From a checkpoint of a small transformer trained on Wikipedia: 8 layers, rotary positions.
MLP neurons of a small language model. Each row is named by its layer, matrix (gate and up: input weights; down: output weights) and neuron, and shows model dimensions 496-623. Each number is 128 + 24 x the weight over its row's rms, rounded and kept within 0 to 255. Numbers have three digits each. A neuron's up and down rows have the sign that makes its largest values positive.
After each neuron's rows, "raises" lists the tokens whose logits its output raises most directly, leaving later layers aside.

L4.gate2520:124138118127128114102167135088174132185143138086149126096167132167138145137166135108142145097157188131126103147154162121115148108119110096107143147140141115123120135110114118144131107118107124098129140138138159112138128139100105126130139108125123091079169127100142088100127137120112136093169166103094137098091132105112147125128138136157096161154106103145124123140152117141121111133130
L4.up2520:122153130106164098116141157112124144143122130103153133132164116176171145110159186121109119130199156177104086140139149132172158103118137103122114158117105118141163120109143117144169097138103127124163121144150184133143139127077091161092174113110127117104142159138106101121150140121115109085170142133115141111096128137142153116105137117158099176154133146167124115122140150101129115161138
L4.down2520:135166103128157120145103142111102143089118122133125127126114115116138148144120122138128129140141093128137162126113098137160127146111144136105115150118148139161118130129140140145111164105129129122095130135099089156145155139130104149140095157146135137151093124166124153153141106140118125138086099144134127126165116139134089128098137099124149094132138155084170098083115098104138152090132
raises: ":", " of", " on", ",", " |"

L4.gate2654:123104157093126122162154122108075120190114102132120139138123125141084102103140130065070122166137157161121104118199109096088176128122115103115155142084114119160112092103092119112093171133141090155142138151091128161140103144115140101135125148140133146139118147129110122095112128141145127125114128127132119124117168123115175100164143133145127151102143129108143164111167145123113146175120
L4.up2654:107112117158144148129094167162134149121132148159149092158099148097136100108143082165104155128095176130123128095094084120144129155106133129094131139121121092116087140135126126119144130103104123106157146154108129092139126144132106153137146149142180136137145152137156137115118137098141152123142128122131148094154132141142164126112102108113116128121129160116118149118101097108123125100101
L4.down2654:129137099129110136132134132129106117097115177128108137058175080136147175123117117154118084170148098081186140120147197143180115139099078125096098113109145133131114113151117123152117143116143134130124106140129107093120155148130156123080133147166114148092130099129137139137136111091076107125114113100111139124146118154162101113101120114158144104108141127125143140130104114122127130155151
raises: " (", ";", " –", "\n", ":"

L4.gate1068:134079118149078134126136162119105111146148142177111060150192143094150102125124128099111178137119129144107101120103085126134152121115090119179081177102098137148109151130165144120132165102116131102123098124144143102121110125086124136145175094105119146136160133136111119131105144143172082127082156108114100125167157141116116106094187168091123146128118127163124115148160138170113099098110
L4.up1068:150095140108114154124097135165085118160099106175146099125130114155171124100143108118116122108164178093103118060117095071175152162124097109099063161131102112156136114087160135119167139115113127161121152130082189115145140145118129152102114126159144127157186143126112124115119136115166154126119148106173135098199165112137122091146106128117133118127114158089126104153138101122095130109142
L4.down1068:153155125108157110132152168119117109079118113124122139077084133128144163085137151148176096149117110078126091135159122180126125163125074120096129090126127118118124119121140107139110130130128142149133121103164130108123121137133134146154118107103119138102095130121129192123095109133099157107140115118129102136148108093135148151132135113143148080127130143115123151163087123092126131135114
raises: ",", ".", " (", " and", "'s"

L4.gate958:119119126106127093146097146140132098210144122138130088143135130103138096113116089153135161105088191123066091101083125126120116102180123156133151108109117140125120120136139132142140145166086181117102181111075142195160128124102098147087083141094131131126190141126163141117147101112169132119165137097123133117142122150150111094119133144141075128147131138148125144103131163140097121106142
L4.up958:094094149143103113138108119128148094183138157114137103140101146111126099130151133153119082134119128136124162116139134101149187115186096132096193146130149141154128117142120109131123132146159133171106122153132116182132164125090145140092109104149143123183146137119142146141135139169135169160101106135106146119120134199153144126132138099126120128142149160143166130134126126129116161091109
L4.down958:137136138091110142082163126137146143073149155145138114121102137148115136138130174140084114125167079109158166154183168192138126102116118112142153135142149134108126119089130091120102143073153133113130096118167131054126107148139136127151156156180092115119110095169111139114138122117169129152110130159123160162091083096110121130122164089119152135112098143145122099109111108136156134143148
raises: " and", " or", " (", "'s", "/"

L4.gate2331:100104148082126102136122157120172151092116180123085130077138119121132132152101159128121105061136102136111158128142142134160143131142151169086116100124133114102124162176107105150170145077141149099153120135156162135118118113144100108145128064116142162170149094143121145144098120122113104105120127168137138131097128118182113135116100167106150091122146120116101133131134134118072139140110
L4.up2331:121141115124105117140122129110098154104102111111152163137118120141107097095175114132148145147126075098121124134137103122150136163128154139124101113091086144109156143092131131153129157140132124110085102095111089103154128082123116130170088106153117154152124166105102153129153113132061105145135073125080127146093148111139161117142102161149101146121132148162178115167086057088107102170162
L4.down2331:128124102145140130147158174123160151112141119099118114168138117110123146155159116152106072172143117100116133147128137127115089142102130102135081149150114140090163191117145117135072106121117121123126143147146145060117147110129140146120133124151131151148100124168140157154128128145119097111154082146129103155130108123134158137166102123133103141115135125146088178170130137130126134130104
raises: "e", " of", "we", "ville", "-"

L4.gate843:130107146132107120123129157125152146133128120116117145127153111118125167109112111094195153139110117100162113116136135122091089159111119112099138058159126126105079146114118161143105146125159125138129128083168165079164087131134099074146150081112144089115108102133144116153122147130107115129131133131123090113152149146192076136160162106172098106134129162139135124144126158132117102127091
L4.up843:111148145064116122126129145111172093096107104145113107092117117185122121124167118115157163109143138132094145150157138132128152150120123101104123162110172135136090094084133079136122151142097102114115128161131115140168133113152093165131126131146094120143133143176128142128151098098089109147077125110156101126144158166082091152122101105160169135089081136134168104140135145145157124104117
L4.down843:143105096081143133179098075097108139093103111181146124141125154126131119142148131097101116092132113102086109143176136100136128122102135151160155123090067166142137119098122160153110119103117132098125143114166101141109079103124140135116163141141135191138117106116103127104122105153126102138091105107126170159185142117133100124132137115126132084097128103132165123132129147107141106136147
raises: "ors", " Goals", "or", " what", "ions"

L4.gate2613:141139100172121150117146150139198094112105110191086135130102154116140122119134178123147122112141114153128091173109174146147095114142158109121120152127146064125115114127135122141116140126110112086122133161126133136113118137156140110139153103138143153125152113119143120141128133113130143100118149137099130109126130146124167098134150134161128114184125117098157113125111122095139118117122
L4.up2613:112153151158085138127154141157153125120118110154108122105164115141142111108150115129153151162108104170134113140126141107135102140128111130131133163131073140128118137103158142101094155155155141144084151167137121080096091115131121130132174125163158151167130132124213136120159118160135160130064144146148106131119150136126124119133110178140126104127125140112168153114136162163136102154129
L4.down2613:182119126121130117105088151163154107129182121122124145189149170104092155151126116147122128110059141133116121126138091155142140100098141165134111117155084157137122118134153081121107086103128104073144089101108114132157148146120110122164127122148122137127170132143142114132084111123125133121144128143132109078104110136147111130097146115118119137135130168166131117156137117149123119125155
raises: "ue", "els", "erie", "ux", "ons"

L4.gate390:104116116122080134130108098114113102133139125098129129110142145159126103085113161094124146130097152140113097156147114125100110105114141121096134093161139114122120123112146169167112144144102089111140141142143157143141099168113142098136153139118137170083120107161106137131137121082144106108154163060143146127131110130169133122132127144151120125158107112119149141122174137123110112135149
L4.up390:106125127095124119136105117119100085151153096113137130093128135151146115111108144071083156133142178149114111145158129125130123095132155112113149089172126117140125105127141175175123145145092100137154153157153144146129103157110114107135154108114124174094133114163110101127143114094116125135147154073128161119124108138143102081150147132133117143139103113134148156138167141110108113128152
L4.down390:146129129131153122123143152159122136112107135159111143158118122086108141155132114157085145114192107122149161097119122158187148124140127145180106158090139147126130139117118113098143116097134140143112109107106102109120142103148136154131117124132102104167095143113147132128131127125112163142096098180111124127162150148121091127122134108101139116102147150121134105109116116110123144126090
raises: "-", ",", " and", " in", " ("

L4.gate381:147143162119111109115132137110113128167136106113141105121156118143144114125099122128125127121164154127103113141167123152131105100109114142130152095157070116117114135150102120135158115150105120146120154136127191156139109175091132143070119136127123139105157153142147106117181139158127143095129167107154148098112121080145154074174155130175131116135108116141123164133146135188125106111136
L4.up381:132118133090140110122144153137101104146129097137153114136128109163142120134082113110077134161203164142074089153139128121143129092142122114139134144159097086109126132139126142133172132147128141146144128119139166161134135152114129143076181129101118148123143146130113111119157144163097119123123185094158143132127116116110114084150180093169127103131144117170097163130142132132134108138160
L4.down381:139135092150152152147110153134116128102135141167120140115128131109116151150133140141088132134160109147134143142112105139154132129149133121162117142113152161141116142110127097120113122115127133127121084120132097110112131101153115119165118122151126119161062121131145133122131111145105151164097112164115096144159139170126099158091107139101143115103169148103143116138108119101126148115117
raises: " and", ",", "-", " of", " ("

L4.gate2338:102136176153094117090100090126150140155133109103115110120090142132106122111120123107106120151118113128113118127148107141120071111133166105135170132108100110158095138149143153093113117154123115118136133107116153146139134161109138134076153105115120114115136078118171113149132141132147133123108183095134142099182098081125141086129161180181129100077108114075099163135124127111150139122116
L4.up2338:118130134144148132144120151150121114132144117117156108111122107166145100117113122090098138176170122095170132138182132120125114131121154153115164141157107102120142093159128116110087111145125113132160136127125171130117156136099096124076158156117145118081145144152151108107120134118147137148144180100162128108142131127116126129172137105146127140113142087109125156125115129142181109119127
L4.down2338:136111103107131106150140130157100143114132148159133161133153144127118160116141084148147118107111142148112139141098144146161168126125075140104095143129155152142124111113136111171135122136129137131121117149110100100122120131149138130198142146146116151124098153107104116127137100112108114141129118132109096145110132136095098146097097096114112131172150138137147099131119108102119138118168
raises: "-", "'s", " (", " of", " and"

L4.gate889:118119104112096168129118088109146135134144103100137107119155143157141123101130130097174142153076159145103082136149140126069104101108131134114139101133124107122112118131141136166101129132126127099150139142152148146145114164123110099131147118125136155073140109155105103119135127155109108134166143085163126114110107116138133127125139128183103125147133093110156143113168145144115120115151
L4.up889:118139139123090156145101118120094119118145093116148119115153146170149122118127129099138152139156188163104093139129138118106120093095131129118149090152116137102115106124139154166122146123109087082118096146150158140134117152127113091140137134117133143095143142147089115130136141135137115115152156075139142121105099116136135101136149170163117135162102113117169138136161169101092119135143
L4.down889:157136130128148117126142156169118129105109147164110149150121117069108150156138114160088131116160111132146169102111115149180158136135131151167102163089135135121127130102116127096159121111124137144104112121106097111135134100139123158122113130123120097162105149115154139126126124109121167143101099203098128118163153150119112121126118116093151122106132153121118097107114120102144155120091
raises: "-", ",", " and", " in", " of"

L4.gate3165:125119118115136105153138109110125104136137085092137123112160136124118142150165124098105153108153147150104064170132139125099130092121132131124101116185134127141095119114156146120146162113113098097115123158136154152123127187128119143085169102123093140115158143159118107120172154148107142131177171118131116138095112089132146106142165121121101116146104122184132141130132169159131070147126
L4.up3165:117137116107122083126161151102097132119124086139139120107187124145141120156134123117089184125213177163094090139123130143136159079136133119142111118142130144133134127136134161113171138101095088112101117158131137103158133140072083127145157119136124149112146188166122109098164136127102158133132140153173129139098142119150143138156165138114097154168109121163119139145136177141115109131108
L4.down3165:117142112121135132138149159164117140141140118174099118155122134100110134129130117149111117122135127120121178110110118149132153173127142113136112167124121141115136147074157090110135127121145134108099141124085111137154124105120133141148058133119134141145087156137123144142126115128119172129124131147114131114095117116132092152118127119140141131112131135091129100099127124097120168144118
raises: ",", "-", " and", ":", " of"

L4.gate3234:134089157131092148131107113120105111147164152154141108114141104090112135135123134126099165123141179103113136134139146092133127149110109140104154116113144117160098104134106163117135164158096136076132167160114158127126131118124114101088169157126120107175107118142146105125107170115158164138127153113135137101081122117130126118158125108160078125142103142185128155159166138150108126147123
L4.up3234:118113146148164127115105122142082130104131128091162111140156130107142118121152135107111117118117149103130143156149166135134097146111121152109139115128105156165102135154126114158134123170120140120127157108076122110128130150162141145140172147144166113194102108125155064113093165110104129153124180153124105113121166098114134155137119105124128169139151081149107146099139077132122141135128
L4.down3234:160148129108102123112156111109194158104095115089120120142128140168132118148141104146180081127066091150152095118091122144133105141136157088143111125128143153136133154115139108132117124110169134163122112095162109150124131075117140130158117127174173151091154139139115154100130116103112122081110122102132092129141109129129098139104095137149178107132142139149170070150076118109131116134103
raises: ".", ",", " and", " as", " at"

L4.gate957:123115130101140159133116137093122052117146124089162118082126100148117116130114156101150153108142154112143131147142141108133125116102171144144147148104121136129142109090138135106133111111090150152121084141059116127102108155136113122146139135102120111103142143146115144128128120143117091154111161136139109148134143095098145119133112132121170097141093117106127130144160112120131085113120
L4.up957:170143161084120107121160138147118128104125108122123173090116134158153103118095153143092132137156146143113135153102118084149112149129143117163178143136152176118118103135085158164132094140110156144160108143096131139138161090124141140130129122107089123101120108133081112101140164155102135135145151153163150164110136089158150129135104124128149097122154146169094110137152136061116164101074
L4.down957:149129104108093089106153138163130161131106116138100128129117120142144133086132123159049112085216116115116103134072111149146121127155129132139160191109102101146103111123155159147090151140139124109106145113116185141142135120144163152119107087128143109108134150156124119133131164114072100142092128134154122163141145098142157136111106106108108114160155072137089129085158121108163105152129
raises: " etc", " and", ",", " |", " or"